config.yaml
norm_place: "pre"
rope_fraction: 1.0
schedule: "wsd"
decay_shape: "linear"
dataset: "wikipedia_en"
MLP neurons of a small language model. Each row is named by its layer, matrix (up: input weights) and neuron, and shows model dimensions 144-239. Each number is 500 + 25 x the weight over its row's rms, rounded and kept within 0 to 999. Numbers have three digits each.
After each neuron's rows, "fires on" lists the tokens most often at its 100 highest values on Wikipedia text that the model never trained on.

L3.up180:510518522491460493454459481526486510513519504478506460502491539477505515536516514503491496444513467479495555506486501494481524449503525475526509499523475521520445544488479529494502463497440503526537491495529507489525489470463517483460510495492505508510487455514487485470537513469509515505
fires on: "s", "e", "in", "ing", "us", "ag"

L3.up335:481471507537520508536507500457452472510468488484510482462510519537549515568485455493508477481521518467497484511466486474487510498526542504534525496478542487494487538445487487504476509502484501520497506445502524501527508464493500484524555499478552457488504477501530484498471492524508499498
fires on: " |", "9", "ear", "5", "8", "7"

L6.up216:534508427514484466564515483495483459500464495496502528507466492502537484486506512509485513501476454505504519518480519486480483495529491522468496491515491516514497489450501516503458503527495468460517496457514513498521530488457531512479442519525530481529528520485485469515543510528511476510
fires on: "r", "h", "ro", "z", "ail"

L3.up744:485536501460501510483508510488490502531477514496504498513508438505506508488512485473500480499533542527538480482480502501460473489505537494514521567511467472534485472477521543475501512452526551471464540499484438528499494482520510529463516518500533497478508493499490454499521518485460493525
fires on: "s", "er", "es", "ir", "e", "os"

L3.up202:501482494519518488556492503522490511507496505456508477434486529500502488482503434525520509515475527507471529488516507476460480498507510447512532506474515484521526504476508493524477508479498535490490520455527504484501526494489487465487500493519510470499534491524516466505512502547508494497
fires on: " |", "\n", " /"

L4.up282:540486527508500478488530515494493492489539526487495525502532482485499493477533507484521512524539572523470510494489527442490506538487536477513514535549511452518515499465418513515523500491496522523490463513462552501501489497506476479495479489458495546491487426534501522514499481497457542516
fires on: "er", "ate", "ts", "ge", "ers", "s"

L3.up999:490476525494516525493536512511532472486509540511497516535483480493502531512474469508468470483472537501458496496500479476498508521501473494515465511506491519493531533528522493495531522462484459466501517483524506509473488510548510499522513453517484482485535542500477457497469461541515506517
fires on: "e", "er", "ic", "in", "ep", "ub"

L4.up196:493515490516491500482497504549518505522489509487523510528493489485502496482502491490508471499483500517491510486505467537481486503507511510540552500526506550503451510496495490512486496507502494490515508521505506521508489454477471457532512464506504546481464468484500486484471539494479503462
fires on: "a", "ort", "g", "p", "u", "ar"

L3.up859:507483523481465471551433517460485524502443470503528579539482526442501513508513501484482506488523530481500485487530487478523524519461485465506505484509520509516510506487487481506477479534461460508467470550534460492494485535522479517525508529526505502483502489520491478512492535493470476506
fires on: "ire", "b", "is", "w", "am", "f"

L3.up219:492501490468513508508470540500479517488488525450523521477489478508510515563464505506520498518514492461442492491527526497488462490467535467537492495458471498513504483477533451498505558510482494477541508533495511459466571511485496516543497492463509505458513472431503499502524487492506512441
fires on: "m", "y", "s", "u", "om"

L4.up246:556525490470483455490548502473504500477500506521452501498482516508493472510512489478521509509475465450443501496526479437494507500547527514508515495524488494525464472511497511495481488484510510476538541517448517491487492467517465502520470470480477475476524447560478516512508542498479503472
fires on: "d", "il", "al", "ec"

L3.up654:535515501509484485550488472512478449514502529462476514523535486486476570497495505491544536498513526488509457456440520515481517559571460521478493455504526522530548525463482529536484460510493517482486514508491557523490488500430498503494458499511496468460525515452508505484478482494488471469
fires on: "y", "h", "ies", "av", "am", "ess"

L2.up305:513553502499505467517526472522465489519517553520484488491513551446490523521507494489460470547528530503480517492495523470459497502544503505521466506468491528516475503509526491516545521518476536530550510482509533527457495470469519517491529533539473465498562485497459491522451514526503470492
fires on: "her", "er", "00"

L6.up124:499441457503464554508497491550530479509533517452510470515468483502520533488496506499510478525470508523526486520503511521527499458580460534493510537552498450526503449500496512481476487495512463534500476488495484477462516458519513494552488527500547511542533544532490495478491495510523482501
fires on: "e", "ian", "ish", "an", "ia"

L3.up213:483544496437507453513524498481504491521518503531521484515523491511480489531492489466499517453522497567458495523497511540463537518483492531539546523532478492503493532456488495498516508483501507511506494501493511507493487452529498477496499495501515516524519549483527517475485503489501481471
fires on: "er", "al", "ain", "or", "es", "ric"

L3.up292:487539469488517533530505479465508511516474571503474502503532499483506493561562552472518462496482526497528509514483503485513482483543492475480487464546506479480503487489504515516490495517471479487559477515567517501440534507470485497497484521521514484500511508502479500473498510529514473465
fires on: "to", "ro", "ol", "ut", "f", "st"

L6.up979:492509528514533458494547443492487523533500535531495532485467529517473511486458514487506473465501462505479480516499484473468488530455498448507487465488471505452484484509516502519503479510511480520541477498501508500497490526460493492516505515539482449496506531514496508502527474440523495548
fires on: ",", "h", " and", "ig", "o", "ar"

L6.up634:514505486502520487494504497505505524482481497506482512460506472478486505538528497488515513493518468503490491489477465513488536541511527502509523503494484522475503504522492454488499494525540513521536520534446562503477550485516513492558457484506471497508512472512488442457469489499468456486
fires on: "y", "ing", "es", "ure", "o", "al"

L6.up92:560510480498466511486512532481501480548498468521484499479441478454492496468471509461500455471497525496479542498483493497500485528512516537497511513521492491509486482547507512496448501488460507509494522513481470489487538472532525497541499513480529476533468536509513452505476496494532499488
fires on: " as", ",", "b", "ec", "e", "g"

L6.up327:550515543466545480470490493472509517514511489472480518510528531488468526506549521515512512478539525494494463467487518463486481529523495487492511495524441504503519519528560485488525506505539508524462532514506508506505537493532488505490475522530453458523510466533492522480472492506499521500
fires on: "===", "==", " ==", ".", "re", "al"

L7.up430:561529541493509468499533507510474508518554517460518510476527516499446465516492499530530522494488518500505461536551499477478491491475519454537547520469511504496494511511508506518488503515494454522517510534519498485534474485524524497491503506537516501511518501548456462538478506501480497499
fires on: ",", " |", " D", " (", " P", "ou"

L2.up597:490503530512508501548515502514517470505528474498497485509481473517467491484506427527490558500500465529511475490527503479507533580507474533487506506482481473522510503454485530499458507479497555576509534459485513506511499497496506517472471499496501524475534502533513537515480467519485482507
fires on: " 19", "===", "\n"

L6.up408:502512506489476497494522457466487483512517508521546474461479502487477524526529495489467553473512496502491523486451446550512539529497526481503487486465489477543528493484492482515515468503493522482471521471497535473486503493502517486482476534486504454499499502475514479463499446511517461478
fires on: "ro", "b", "ain", "n", "y", "er"

L2.up221:526485502568495520523483551507461485511521468487509457507522522513517523486498480556481468491466518517483508526540481460519536496523495521530499481541452503535473513479470481488487477483555505496528508494498524514503468515480553516484500542492525475492497484517482492461507455482460461535
fires on: " 202", "2", " a", " is", "\n"

L3.up119:484519500477513532500459546498491511534498507483510489464503468458478504505496485493495500534508496507494496500480533532496496484487523487517547516476507510451540482493479485481517502489546453498539533488493549478506445480483505494464462514493498486509450520466519487475501503525531513477
fires on: "il", "ond", "ary", "ess", "at", "ore"

L7.up689:471513523502555464484549473499531505498531511485490489493488481500518484508492485443485490514488566524494515471507484526497498483500532517493528489512507516502450543509480481514533496473489454513547517539511481492503451526468534466523524505515478479509463479547459526527467549493485519526
fires on: "ig", "g", "is", "et", "it", "p"

L7.up296:468508515501503481540533490491498463489534471476502571500514507505503536514496498509480500467492506502494492488493502472533504502514487475484439496518508547516495504531483443524495496490478501521473474495526528528469534445498505494509494496494473494503507498510523515478484524448487538485
fires on: " in", " of", "ed", ":", "ou", "to"

L7.up163:474477495512481536506496528472512459538481481492477526504510468492501489491503529487486502538472514486514475496495483530487463489514549519494524521524520487506483465470493545464523519497499485467473486518475503538521483488507514500472520471512504502494466489486509493513500533518518474507
fires on: "es", "s", "ce", "et", "ent"

L4.up750:489559555478475520500484473490478467507486522526520500513484487539493501532503517500516511502533530529484470511516483494494492494505538546489547519458441503512527510563467470503474498472497487501473480452517523462493527487507480519532485480513502469509527517498472474515524474495462513466
fires on: "-", ";", "ed", "ing", "e", " and"

L7.up804:483477497484510515527465505485417498537522539460484500466523475509535523492498497503526500527521470496504521490500517537489466477511520517525551495542463470497550500468503448520501495530521495506545489507498481521495535504509487521503502451498488485523500491515489518522505472454532511478
fires on: "om", "am", "em", "m", "ord", "all"

L2.up124:505471478522563511494509547519490486482491515517490504511544567477535508452476459501458502510491520523449489507497479493514507509520472484501494500510467488479482500484511512528519505448519500509501481476528514483511459472505502489458501528530524547533503511510507487492517456462493488445
fires on: " 19", "2", "19"

L6.up282:486461510535486476509522546518475456511483514499467541514487517506436501534503512462518521526471509482497520496520491519519499516512527442498502525555473471511474531473462476533493494494541462523522483484537508483463509443501506500526454510454486453507506489475503510536517494505513504479
fires on: "ab", "f", "u", "ib", "ed"

L2.up4:538484518507463503520547484530525512537471469506495519492507519531516526478502488544517531529481496504539493484496521484525523536463472526530488498490489448451430561503500541511510519488502521585503501517487510513484545475502495484481492490522519526489513500516499529515568505521495444486
fires on: "\n", " at", " ex", "s", "===", " us"

L3.up272:515485495483487517487512496495521497497480480525500520496481479479441492513481496523506523491519492513484507521473539506498506476503474525508497537542494508505507469502514503521498517494502499446530510474460490557527502436483517476495472503505526483537450494475470509520512518488499508537
fires on: "er", "ear", "ay", "mer", "oy", "en"

L3.up78:485487524522511478488461468466513487546525497526508521511534484521470469547512508514502496473530512503483433484514477551498459488474482499485528523461495479457535515519564478473466526511533514558498535459506486519472512516551502525513525533484500527501485519483515503488500544488539438511
fires on: "D", "ic", "ity", "ure"

L6.up320:521482520514487518451533485512510524475493454516504496499536516510501524475511480495545501543506494489507511483490484515496495524504488455546529466530511544513466447497473542528463499511508505445488472490545504524472486495507476509529473554534436518497500501473473473468469501519493510511
fires on: ":", "x", "'", " |", "p", "e"

L6.up469:486550500505507515511513494490447535478513495482500510487489439495496515503540508468487478507479532468507483497510464540475525534505495539520515479467458500513555490532533463517471526464530440508500525466489475476473502452493533497527556487534514471513491497513497500515473487515486498463
fires on: " and", " or", "&"

L4.up804:492496492528553515507478501456502508495487505516485511523538470468486506502472517520512513494478548543548480541513479524484506518511489510475541511488496470535486504498523540496481538487527506508501482476528480492513505450490519477502474466528453515493508532528476508485468531491523557501
fires on: "a", "t", "le", "z", "s", "ed"

L4.up700:512484486541498466466495475512497492478557522507482497513492503522539490486453502470528486531531496510473501503480500508520516505506466480488494504537438516512449463527469495514498488488505532514429552491517508506502524535517487504461554557500514480507483499530478489544532490454498513535
fires on: "or", "ing", "er", "ul", "y"

L4.up938:497501477496494502512502497487436456529504473527492507472490512520479539527510467476533522459509507481497495526463497469457505504498486503469502470481494505548497504529509436510509498510512505477495436508485515517500524514500486533501514550510511511510502493487494500502524517480512543491
fires on: "ou", "ed", "y", "r", "n", "d"

L3.up632:500531485492487517491489513474494497473513506502554550512504484474546469496504467510532499505508508478560485519509532503543460466528510494471536473496496509482452525491483511511496492516544475511488477469505449541484508490479522503510505496486509515468502472523470463541482462479525527504
fires on: "en", "f", "z", "ur", "al", "x"

L2.up322:494476470504513510491511523514532494535535464468518490533473486551535544500513523505489521513490474539455525506469526535459505488501496507510462518508515459537484487506497514504482505490516520507510518525453459487486472501498564520485512549474530501520500506533525545454525453504520519495
fires on: "ish", "ce", "ican", "ian"

L6.up442:549550451527528486482464519491492549493541513499467536489499501488530474479514469513525489517502513487470493512514462496492484488515480510519492545517475496509520485509561477503517501457502453514559496489503506501471497515485500509506470530496518471481480528440495512522511540497492533478
fires on: "ed", "im", " of"

L6.up267:484508490525500496510518479521508542431483498521477536516480530522514454477519472501498506483521485512522491476504497467506490530512503500499494457518495494561508501470485504528492489533477536492492565486498522487504507470491464500501499488508527509465460527529482494488532497480509488488
fires on: " of", "-", "ount", ":", "ur", "g"

L6.up20:516512547530510488477501520503456476504492479473505506487506493527459514492488491548505475465461533516466504466517509506479477497494511454482512554527510487486441512502521463557496504452449548486516475522495506504460500496486495484456483509524508472556544501559497462461499499520532483492
fires on: ";", "t", " |", "st", "r"

L4.up572:502521494508494534521517511494559451486505505502456550491520478503455521560524506514497449509524523522498512446468533500484513488488477514492512500504492498514489461479543497505463456501487517470515536531485538486513460497490515522496468503514470500530481457531469506506471481480512492520
fires on: "ill", "ic", "ess", "ish", "ence"

L6.up920:527476504495482523535526490475534538474474477502503513460486527487477494549507508537517486473493474477498559499484452543450496535486487538537533472492497521503500520486471473497489489505527509472489508450519478539508503476462511506483483500456490471511475478481478486483503476484470497500
fires on: "ar", " Y", "6", "al", "y", "n"

L4.up122:530468500496515533451519503473516513507507509469478550522466531472528459517536453505501517481519477474515479497563483500494493509515510524490486570516512506493515507474540505470513494453463497516489476516508560485490497499505511531530515520507553468495525516499472466538470515510487501467
fires on: "ly", "ar", "y", "ed", "ater"

L7.up484:478500531462499449500498504492462518494526508507522473482499514499484509507515505496499507475542490485511502432497537497505520475536494505519516485439485534488495566507494509497547522500535497470510524487494495466464512475510482501463487486521477532509483489538490520485555531459549458507
fires on: "am", "im", " com", "h", " her"

L4.up756:514513516493456500500498489465467479505463463518520503503530489477498533490499463503498480456473506523539533448496490537504469451491522505537511506529519515505439545528485497492491473495489491521520506546516500492504473508491535463495449503483507522537484505499476508470503540449499484467
fires on: "ou", "ing", "e", "ang", "ated", "s"

L3.up361:525518509457492481476436458518507516508514455506465492476495470502488523459524500484566464495555535487496512516454469472462482506480510505481525506515502509544494502443540532486486527509519504499502498462515483491499480479523518558507526540497479503492524471415494512496548486505532508495
fires on: "er", "y", "r", "s", "ed", "z"

L3.up1017:549466534474507525483456456497546529516495486511548538521507517519499474520506521504552444482487500496489486552514483535512518530483499506427472504494483499520488461499467493450486465479511523508497508492495494474461522500501525510502546527499497529524513500513495480487517499502498518510
fires on: "==", "er", "ic", "z", "y"

L4.up519:537452527486503505475476459497503518475481493491423477497504509460467497528478475493487492497543479465524530508528538509482502522520508536492495538517464494494467515515533487496483446531554470503492483477502509501478511466479522527512487526514543471507554466516501459533498505520522527504
fires on: "he", "t", "e", "u", " the", "ing"

L2.up342:476481473552494445526469514472505557537485539495530510519507525515479514494483489507505458515506502515494482512488509515537520466513510424539486488524516477470475544544526514538560470465507511537515521474481450514455503460491488561472485520466484480491491524511518507499490516474522490476
fires on: " year", "ce", "se", " se", "ite", "ember"

L6.up976:486475510520503502480466491502499484546518547466510541477487500481495485491537511450476531560516480441467503509483462510493499510504450486476519457509531486495513489479465473503471530474490513562492506474484514499493507445472488482495498491488476511496505494496534484497473537450474492498
fires on: "est", "ing", " to", "outh", "t", "y"

L6.up401:503525486493523513513470474491474457494506511479514497501551510479497498448510508459475531536443509538514512514480476463502505540524486483517519513516550478520469473486498535482465489529499548472483489488492486499519501496531449521496477522506464525500511482503513518476494496504510493493
fires on: " ", "p", "ew", "x", "on", "wn"

L2.up646:510500480474508504473505523510486518510524477517533512514494526497512522484489451542493521494504511438449497479519468499504495523517470495477511458497457532445463522509500473485485514487465506493490511528527522521518483473516482527551506570535528550473472451512449510515473520520470540482
fires on: ":", " ("

L3.up924:526507512547472469481517479439545506518498499497523547463492479535527497467494506476530559472556523482466459522511499488508517496512554483477511478549495512492489501534454507512495472526542528505516523479484487478517492493474488518485512512490524516473486513533494503443487538467503522445
fires on: " En", " of", " con", "ing", "t", " de"

L3.up151:568515536463488519460498531474509493490477509466462542480511525522525501480526479518488523504478521546492463511544525510490468511468524458509543464521509494484496508513520460525489514491533409510467559459483532519462505515502481507511530542459523515501493479519514510503493490499521556496
fires on: "al", "re", "n", "le", "om", "on"

L3.up614:496512466476491500544538480465509544490478508480484477504516506491519494493501492501527509543460459461470528452517501483487503445509528492519531494508492493474517518511524481482487492554508523461508500507432521488515474479481513474457518491514507468559529486507463449510508483546503488495
fires on: "al", "g", "t", "d", "r"

L4.up673:538496488531529516495523454490526531461439512494483513515450511520497489485487493532452493533516535501500463484497496446503465468460513494455486448515529520494488500494504473502482505492500543510505536471479501499487476471465487480499471494504470508513527520493446518523489475465513496507
fires on: "ig", "g", "port", "-", "+"

L7.up300:519517476514495483548509478452517527512468523502523532468498483479480495560504491504497506480514530515476516552554503504510508465549521499554480493498526488520482499502531439514467522537521545521525497493479544484501492493472485537510473483487509515488510488467490497500525489508513475493
fires on: "ing", "ition", "act", "e", "l", "ent"

L7.up924:478544512529469477467510493493469501481466525534495526495508504490487477524505465516537478548454500520450504495529488512476494499469480477561482488486470515465502484488465420520460552502517487518516537465523547506540555483521542494489525522519514471535490510522513500521504509495494480488
fires on: "\n", "ing"

L4.up9:539529470489520491507472499519507499500458487496523516512496512465522511519524536495471473457527487546465520518489562501515484480470462459479531531538517506486526478498499526506487460501503507503494495503500501503461519476501509443472520538490515527455502538521478498490536461481502480484
fires on: "ch", "x", "m", "e", "ess", "le"

L7.up967:519484521520512530496503452498534479507474479512474520493454474464485508510503501502474501472528525459482487531528498492528521500477534512532498500524516526495478533507547484507535543513511483488488518455446506493491508490501492494501498507490510478500534507498468480462498504537502496504
fires on: ",", "e"

L6.up755:504491508471503517463526531503551494456524468499503527541530495470460498479521531526503531504502482501502486533485515518478481526507482555530481545530556494544436502518510491506515468451515535532448472498486497516524510521505522502502507547505505466515508541522499465517497498503503480503
fires on: "|---|---", "n", "an", "o", "ere", "ed"

L3.up786:473523506491442475505529521462493498475483507480521506471513465525538494559478431518516536525475501496511478470504509494479443506474511493479512472472509550488479526427479514567472491513558516524529477505535530519515474539517487516528510454553508500466482468478508464534445504550464557525
fires on: "ain", "om", "ric", "ic", "rit", "\n "

L2.up487:495482507496530513498502520558469487478528496470506473511492502475481485541497510490512484491520463554564544503499488487471502509562515488513508477494500526497535523511521525513533492515509528540510521493458519533522550503484490468486514504522508478493495502512463476518455539547539517513
fires on: " 198", " 197", "00"

L3.up168:464484528494531531514515506524516503470550544460514491547477457501472477497570507496514503525463560497487482518498465482464492533520493483484530511506518518507537513489453548491505449486479505495496497485507492453552482527558514488457478520510445477490474485487511524470534483526503466522
fires on: "ile", "hip", "or", "p", "on", "ough"

L6.up907:503515470468527512553486468479507501496480530466490559471479442504469523470457502477529554492504550520493485527490533495525484536492533550497540484497499495472518516496527526506433469504476488495501506494492513512494527495477494513487510502485504512497537507450516498454501469498519524485
fires on: "av", "ar", "h", "an", "r"

L4.up657:494491530501481494467481503471479540500449544454493530542509508512489514506507499454520502481507511469483524462502485472500496503488504498492479507538512540502490515514501552503490506493472484514456555524508528482487483526491439466501496504514536503512497528506509521481487503481517483528
fires on: "ul", "am", "at", "un", "f"

L3.up229:531511521485517476499512509475485492508510485494524485471521515471491548565503508469516512476482538482498489551509521489523531489510492490492517469547538464507474493502538495504445492472504481489479505505521467513475515481498529486477494513535510492512467447526517476463523470490466524503
fires on: "s", "f", "c", "wn", "ath", "t"

L6.up344:489517503483511506515471548504509481498513528471565508497493462526474451479501542461533486527468510498514515501468436491508484503464522547519521474492471545480527500502482480525481495489503465500503502465489534513513533489500485505474508472502504484549537470501516515493489497530504507488
fires on: ",", "ed", " and", "ice", "ary"

L4.up167:488496496512529466506506489487526514510499521490493496494522508499537486488495486460462484502497537499487512472509501494486496494537517548495524480544499505489496501468477468504531546507439502483525461482496475512489501500471525475531479512489433486513486518522517491504475502465544518549
fires on: "g", "ge", "ig", "am", "i", "ld"

L4.up561:450511500513536447510477525527485487546484475498485509447467474512461476520500446467529521510513508506488515501499528490494471468532487504474540477505513497505482485520478521542549549472525512508530477445460536503500504498479499507507456508502519504491505492472497524467517503465525518484
fires on: "s", "ed", "t", "y", "ver"

L2.up702:526500478493474489477533488497527503489501515506507529479527478536470483548487481542480492531507530518525509462506529516520482513478483480535494503499527487508468539537505489470515504513487513470483473548545547488521493460489512470490520515474488434531494492501515550547465513517519501500
fires on: "own", "u", " ab", "t", "\n", "a"

L3.up244:470526463529495493513458532518506544498530480521468500497508476502518525478512473554526488504545478531494518501518484490518479473541525484474539486501499525479468507469499520517518517528452474450517496492533486478501536499513489507466507518479531477513498511507522517499509465526478451505
fires on: "vel", "ur", "ro", "an", "out", "op"

L3.up1020:512520513508505524487503507523488524523500470529502432491495526489488485509521486504466538521510527516486478488502463509482479526469510495526545509546494460521481497480473500511511515516489503518528504488506496514493440456498546442498475518516546496531551482483487475486474470512506505485
fires on: "e", "==", "ure", "ill", "ad"

L3.up159:461531510482496519440488503521506509494521549474518558496498490466509505489528544475495495523484515470527458472460562488479486528521461499565507537491572514485469508433464504477514525506486514518527503532491531522494540471524477496470479537508510525498495504489495502485482501488531468484
fires on: "e", "ly", "x", "ir", "ew", "ut"

L4.up412:520509489482513473483503537532475485474502512526478517479532498479502511433508522472515483507497496447538463507494470469497503485487543521526492512481510515514487479518538493516526473465502518526499446494481516498491495566534500519492487518498577490489474558455516490525532480458459465494
fires on: "w", "ed", "end", "ro", ":", "n"

L3.up269:542493521486540498463504440491482488482528519518546526477491525462514467525492497517505490539451487471488546464495491497521494482512491517533485520526515526540488470477551489491458505505452497511481541502499496498494497498521526495508502494508506520495493499489505484502476544500479499456
fires on: "se", "ough", "in", "ee", "y"

L7.up808:503468538493541536497513492508472500504490463494508513493496523493516461505503440477492486468486536507489529526483468453541441576497490522510490532503512541532480475489528509471556497512507527525481510524506471464547445465517485520500495483518529499485458482505490505551504501509527474507
fires on: "|---|---", "ated", "b", "s", " –"

L2.up25:513466531516550491511512464470510499491497501469515501434492477505493485504503524505505506477502475514515510505509529481471475532513488484494496497467532520516533482532483507515472514498504478474496460481483562522490496519534508424487485494473538502461500492533505444495524514543482467523
fires on: " /", " (", "\n", " |", "-", "all"

L7.up620:532505526504458503510516508483475503516494515517530513511506536516519440470506465507520476489537490469468505516504472518514466523510496456491520527536499513523473439519486523485490482494484494476461540501522531516490497473483482525472536563481487507483494487523475488491552502501477500503
fires on: "y", "ed", "-", "er", "ing", "ity"

L2.up362:494489527513486474488462485471508505488512515544472444477488490502490497471512503467483543524505520492511511458515495486541487521491548494507524519514466454497478489500491474499508535528507505479433492510483529471507512478472549492504503498439489508511475510458469502492519486468495508520
fires on: "ed", "ated", "ost", "ath", "ies", "ied"

L3.up958:566495489507515517505503520503431494508483509527487496478493482470494484487494523494530480508454502506495521502510537476462467546485502481506517515526490489504449495474499536514498515495506472469504545521441483484504461479484465473531486490516514482538454473483517452525514548489514504479
fires on: "ec", "g", "ing", "an", "ed", "ce"

L2.up294:487506471475462447544487537504482503533508471528494498501519487516485502525524450479542503518457495486504514512522535503489489461516473500524511464471540532494507507555487450502444493487506464493485497494500528471521498471469518503488507501490469489555523518513510480528470448512540493519
fires on: "==", "\n", ".", "orn", "er"

L3.up902:485511523479507535511485505553530494502514506508517511487458465496476500514504521527530537506477469486529448502475501451453497520483504473469537464518502486495492546518505534481490501492471485511480446467539462499465507475457508512501467515530515514438500445513435473512475521549520498484
fires on: "um", "f", "z", "t", "ur"

L4.up856:515472467528521520471504522561528490471483521494469543507507462496459509495528516498530492475522513501547519545472542508523511521531526494495517490492513510457516486516486529485485486521521502516502541481506543484486541479486482468517486485467487524443505505500440490488476487487515509513
fires on: "ul", "al", "ell", "ing", "ur", "ent"

L7.up739:521516535445533462513512499509510488539518525562504496471479533511488488463441468512483529492490506471498503461512458504490508522538487479486501479492504475466483524500505510487469484505522539520473449493499509479528507468510532473559495546521474521502501469504465493492552482529486564447
fires on: "s", "es", "en", " play", "e", ":"

L7.up368:460473557503479508498449508502497497484495550519475515504480478447479506497526480479493498500487518507504465509550457532544474556521515530515531518476494508513422502521508509515521505473503521519470490504547523480520486477479502510502506492475477503492464500511463513506458509513540504463
fires on: "ed", "s", "ated", "hed", ":", "es"

L2.up936:517503505564474501508494510526467553496502486498475480491499494497537493497474489496513489492522524521496486510483509455507465498439504500525470482483469529524461539515516503537520488511526517558527500517479506500478502490488474531510505506503509555508487478453487464532443489502452491497
fires on: "om"

L6.up552:530511495488524472512508462509487499518457526481467532495517531495527511512506488498463457565481462477502491513467443473495482530508465508479487483557524484512483521476452531494493509517502545497549481479502492490538497493477503525519451498495496481462506517524505513517520508438520489474
fires on: "outh", "tern", "th", " in", "y", "est"

L7.up162:528465514503488509479524456472476517496446535474508467471528501509503477487490518488504496474525489541484506489469480476503547502440479495498508506548455511521470463458481499530555520484484478497527524501508513493493488539454515501509537517512483476510562487470508500515492466491507475491
fires on: "h", "ish", "ar", "y"

L3.up673:509489478528494528507469478495472525516511479486461476472516477531525532534518530515521459518521493497466489571471510445495517527516521471434474506514520526461533469506495460495495482505483487487547534508502493503443549458486545484501513488499515476507506441511515486518484540506541501505
fires on: "th", "to", " N", "r", "m", "st"

L2.up466:494544491502541493484474528473519493507492493528516477497488494465512517516505501501513549502519480508553476488544501468474479510482488516517494482502524466511476470513547460499483486486516517479512527522480526523489553492472493471522478532500498487488553539454497478562496493532482483516
fires on: "wo", "+", " wh", "ing", "ater", "he"

L4.up579:493504514473479474510496501466518467506495534509498490514503485499472471547501510470508453495529500470540522461509476466477464520489481551493516501464485513513493510499510497522559519535534480493510520500511473508451550518472474490499492460531514501522431507481466510483518503503539448517
fires on: "f", "ic", "il", "im", "am", "ed"